{"n_head": 2, "d_mlp": 1024, "norm_place": "pre", "attn_scale": 0.0884, "init": "normal", "optimizer": "muon_variant", "lr_mult_down": 2.0, "lr_head": 0.00915, "grad_clip": 0.5, "warmup_steps": 200, "decay_shape": "linear", "final_lr_fraction": 0.0, "train_tokens": 220400000}
MLP neurons of a small language model. Each row is named by its layer, matrix (gate and up: input weights) and neuron, and shows model dimensions 64-255. Each number is 128 + 24 x the weight over its row's rms, rounded and kept within 0 to 255. Numbers have three digits each. A neuron's up and down rows have the sign that makes its largest values positive.
After each neuron's rows, "fires in" lists the words (lower case) most often at its 100 highest values on Wikipedia text that the model never trained on.

L4.gate925:168130135123111142121162145153116133164121129121117102157113134113176148153105124163073107105129114098092131105119120126157133119129112119129115122142114107123129121126129109094128130130116155154112145134162103113169145090135115074146099153173127108143126110144155112091136114155142075087150110120132160139103111145122128133072195123121166133098108167175132131145076147139117127113135164144104138104085114149136142129137126140147125144136096165132119126132156137144125072144160096097067141131162097139152096114112128112152095121118130123108182084120156133139091167094149140143
L4.up925:154130137143127115095131147130137133117132114140093148105183146139139123093112134175115181067156115111124113153147083113076153149122168064068122103107172099111130135135143098127157091128097107162116146120124130126151146079086117102118123144131182152115094098134126148143132133094144118135137114188062160135152167167140129148125128172127148113145118143105150138096145105110146121126156121108108150108154105132133143134143103109125153153160135116105115141122121132109104135080161158101124093123158126116128107097117190126139107161081132114137135101117094118118149108155138088140
fires in: "it", "vol"

L4.gate306:139106132142105121093094098109107148147105142184109170126124112163111119165131120132115097078113111145141152169134121160170100111136130134098146189101139095130142140097121149141142130139143115111096125142137142112105155137169160161096106169101172120111138146152151122150125119119140059131102164075109123157152120116139151120116118116130096121136107124127133126121106118107137149096107138138153131096149156122136114131154128119135146093155131122126139155115126118114118192133137125090161141125113094121106129147180155089167153158151092142126161126107145170114112156133114087126
L4.up306:104103161120166133111138140158101164096092166134120105153137176142110141201119147115096078138114116106179106109123121099131138133168112109099117121128113131102125154122069181140141130127079118164144147096133158133086138093148130076172114119123137133133130162102148139150119123169116114162081091112135154145132148106133119152154090170104126131116123084119110125110120121115113131129140130115115140125160126127105075088082156144134094166155127147159142133160132133138179111122110137185122148142070100120097125178099121175150093142139124119160159079150139161130129083098117127135
fires in: "in", "uganda", "newfoundland"

L4.gate136:118132104162124100146130116178117148125155091140147104125136167091122116108132158096159161111093206215166129087119122126139152090149179173148126137129048161155146142156119091144154137123183110160081135119116128150144106144122145096134136096141139127116096123129095129126062134139114121159159116122103107137146131112095109117122191141109123113115134091101101137140104100172125100133158098110110140170102148128163132101123114162115140132106123112139107111137116120138106112130140118129173121129121120108169146151129125150073131167136147137164103114088131127101157122107119135110
L4.up136:169116140154146159123128113128139110112120127134115130102147162098119113124132128134107089154094117107128121149148116161104111116127118095146112105136127114116144101134096125149155125107132146117131087077076149069145131114126153125113140116107111136137130135119142109108163140147135111140128147159142139158105147080178134116139135101165094148073154145173125139150155152122193188148112169079101149100101137160081098112076117138126133166065092167141138174114155140121165126086096151127091126090149105108116090152110119083138112137140128111143061125119158165120139137108129140123
fires in: "during", "in", "did", "reached", "made"

L4.gate870:163095128122154096104135106123146107145150143125116154137122115166148120153105142126177120146116168128145141130144135118162115111148139128132158120107135134132135130113156133138170101106149134094139138094102154102135110115120168123104164140119157094136116108117151111117112139167162113112144107098121115169151098072138107123090128120154123140192103096131132113131164092145155130113099136089116104116121163108174137105110123132167139131112116141119098119145124102156120181143160155115110113148158115151156099135099092154117147133085070182114106133101112115119163103059131150135
L4.up870:158142157150132163131117130087128139116126143112119133100129129118092135110155097136127108162092135078088106117165139128155163119121130153101158160098112111170139121123089168106148117129164140157125140151160146098152133112108164134087156078162138117153147124138125099119100183104080116186106119159108125165145104122128113095155130134122121163123143078143108086094146130125133142155116119122138123145119150152126118077131110131114123172120153115156150119102177126101140130154097113106063150121136154169151129119101133133149099074159153094106105084137119105106156121086118164138
fires in: "a", "the", "an", "someone"

L6.gate560:151107155119111115096153150120109136120105097100113098122126156158137130118126144121160122094111140139092110128130132147145102132139155069133164114146151147095113070096107141163070112120158088135147117129097118102090105117128122103133097110101175107168127101105110129157142103155105095069136147134171133118104136102147136116144116119114102202139122148075094158149141148106096152149149132094119132170100119125187144117112144141080167116155129132104126133161107116166155120144083143150131147141137101106125177136066125139103185169131181152114149073109127091120156121097111108121
L6.up560:115171093127103161097129147161111146124126140129091114078112126116154145127191100147178151099128124173120130107100131134129106172145156080133122156107130167107128072149125146135124115065176116118121084139132097130099117157156132083145107098095145141178095090135153131208161100161136162101115135154168179123101150122114102106118123100100153150143102151106090098120128131114124124144128124139122115138106148144117124132057151110111127123132117118112142109133166131110123140151126121109132122121110109129156125120098097147113109140098136131148152086168121132123120121120132103145
fires in: "after", "that", "leela", "while", "lejohn", "timberwolves"

L6.gate740:134127096108115134161110127143125133104100137170141116137135135104122128131129134152119109185136171105152161129160092150134096156102114121089156142138149163139131117130171137175126133118098157147126112127129134089153113116115128135105145188100177146087119122116178086103123097134136115129094130125110137170121035135125131116117122114114088120108164119124148134097147165174121120150115128122175103193099125144133110155159162128147152128116099149129127134094117151133103102117103140088087106133152121108141128133134106109179169090130122126129138138131114095150127078111123101160
L6.up740:108104105137131133131110104052122113146135083141154095105113171106139160099133147108150156112134106141098118121164085096148093144103165172125183115113104116127135133140124077111122111147105155145127107137089078102132160123125150141132154110142145160163097160114143101157156152097135139127146103154110116102101116121097113111110173098168128133161135103118136108143095128101137144137145137162155111119138162134136124127144142171108143097145115154127112158161138101128123115104182134119111133103114105133173130108138159107143101115159144093117131078094129106150105162152118140114
fires in: "the", "following", "a", "had", "has", "his"

L6.gate211:168114132113110131133126138140130099132116149122109090135128110132136135134134117184112089125112126125135092151087161110128194134123131133119113099124099151105130133070073088083128124153129123088131142149122112140116133126119106136135135174097117125120148097147129103114113149153109119108148124129129107120159139145097091182120120175117127125136123120150133090113111060143089155137161111149117135101128147149142103124131131122158102137167159150182145129135121181112134124122159113182122145080183141096150110076171137157144082105141113136117121117127116137090141130096169143128
L6.up211:128123185104129079167135134095166140120168144111125135188120102111103152115155116154159109101105131146077127115150138133156134121094118131145197132159105127107180111104095094110122149163095162145128153163124130151118157117160085095121106130131152153155172068139106137162123119123140135145123091148138110128097128088099138150108129154126117115122121101157119152080161142133130097112104123102097128094111109108136074112117149131107113133152156128164166167159137117125125127131139149105151132150104166109153113151099133129134127114118125114166150120118151099162136137104112133102
fires in: "first", "be", "third", "last"

L4.gate890:131097157124119162121126091127088128105165167111140124094119134083123104161100120148131108126060094116140106134080136109134121115144116125096144113106063112135129129111183167123128119116119148081122111092153151117136119141107143113127166138120132130153099153108143134115138120103116145128124146159148128118140149134142122135185141120117143118149153132133118136153078134111190156133133116150117157107168153131139106116122162161098173093073103053135112154143154105149165164109135123130086156200119145154141080107089151108100130129128106123149105097098129154153138107143113091137
L4.up890:130138165118099137169113141089111094129120186152116111126143159113157086132117133119116146112117135117104131117096134118155079100128126175183146096130110130150122154169161148124154136112161096134128164094139133174140104155116110114175132126161064119127117141120120113158174131106108154143128130122109152166156145141131144152128103131119150124107096130127169122135131123148158078117109086132125163100105115124070095107072102132116112081137157140117133140099123120122155130109125126146141102134128105126113072150123126122122130109147149116133115123142144095129080129153083118146
fires in: "it", "her", "them", "him"

L6.gate573:120151135155138100121166106137103078091129138145081120147118129115119162097129120158096094136162141135139129143188079135135137130098121122097176133112124149159148108123120163125182090129111122129138107125108113166110126106150134122122104136162161143045088072145111156105130096149127102113101089114121150104182138177067109167144158128139104117158073137119120139133123101119169104113176112131152151153093108144142117117108107085160120151113132168149135142121128134114133114136137128158123118129164126109139150134119128154148140137165141125138108093126076117136104137160110182126
L6.up573:121138113122157128129148129096071120154090108170082133115122114109143104140122109148120096128113104150119147068070106109103128117127159125140084135098125141097127127137134090151122164102149114092178117073123104159137110157088129128128137146149146126077104121137155142086187121135129134100123108084117148150139123156126110130137113132160127104155124145119105153146148116097114186110145201140138124126166139149146196141148152128148126129134108118151092158176105093137128110142108148121154134126143113145099146148133096143122087109138148101123145117158150112080119136160156141099
fires in: "as", "appointed", "world", "head", "named", "s"

L4.gate869:146161124125107126166154154139120092138158124109111131144099152108151147128147090098157125129100156139126068067141094116112168158134111158100132152114131113138097188166175076106138108140130142138122159135105132108147119082070148130150145167163120119119163105105110124127154107147136159110148153150128151097139107130122104123098130112092123150110140143117125121136164097116166127124148148132162115142133156146064128116136131088151157151148119126125096124138138120133148121128113134098116109171150177102138113145131148150089140133128110136146142154143163103136138119086139113132
L4.up869:153150131121123128122140131129152134110091133082096135140139149130142121100140136149165104099108159118136133105147143109119154165124089142099143135158113094164096162094101125117135105136122160109165136140119130134111126129119146119150133121127113146157123145128105102133165083133125127123140127162151121126126136155127113167111132123083129148186150102152145096083124091137145121113136138175126081161096140108100172126105141110087127109168126142130139123143116133121180113125121166071092141161176179096123119140107112143097129165112103150161151176084103144133110086109164111093
fires in: "1", "2", "0", "15", "9"

L4.gate663:125112139095132149120120142138131109100132127146136150128133110100122064128107104131111116170167107065107131169130144192124146190116130141094154113094145160100108171129165127116121110116132139107098116133113140150127109105130168132137157104142138116133100088168126099112118139078166139168112123149101127098099139146151104142114120162161136125126111118122097152145081120089132130134140128136128142137112126164114120140110168132152128130108135174201136135111105145165129147129088112120094107098119099148114147131132076121117114116162134097124084118177141098085108118118079117180
L4.up663:123103128104151143085110127128148096113157142139100133113141139130141117145110136144139089130147123112112109164120124178126131128136134106102103128108147115103092098162115114118102120108145106112104120118158101123182160128079116155124118080085167174146107125159175138124096149104135167138089191138096110122109115145072158134128100120118172101093105149123134133102103094104137136108139162193145120121165149130145151092134142143083139153123131173152168114124108137148154157144124137148097145126128151146091117174153082120127114125129102084133140088175138110084089134117079154145
fires in: "most", "very", "more", "much", "so", "it"

L4.gate296:136100104105178142145137130127124087107144137141137117154138140089183137131100145182151116119123140149116095198137152134124102130112088172101164136106134153150135156109128099107086127164107126133108115108162100130118121093118107073129111127108152127114137095152124144137125128126137128108105086096112146127132166151134124131071156143092130072120107122144089155105148121117142124126111104173078114121129126123125121140114101079153111134146116130161147153106149127140125169117125143095157118135162163164110173158113096139146116155134136078128153140133109124154105088102108165129
L4.up296:118102125082147130118097115141103092147162121139105134135135120140146144136135152181184085137125169139073117141119143134181170151110109131128109123123093175104138110135136113094096142058186115142103140090146099101132076148162139147132145138115128132125089144138133180106122120111108120112098123097094121107121120138083155112105115139130106137090096139112113102097130115114138163097147102147109129143114059162112152138145159169089134148128131086193133185156116171123164170133130129108089118115161155130113160137116076134125134107137145150175148141114111135160114138160141119127
fires in: "as", "s", "is", "too"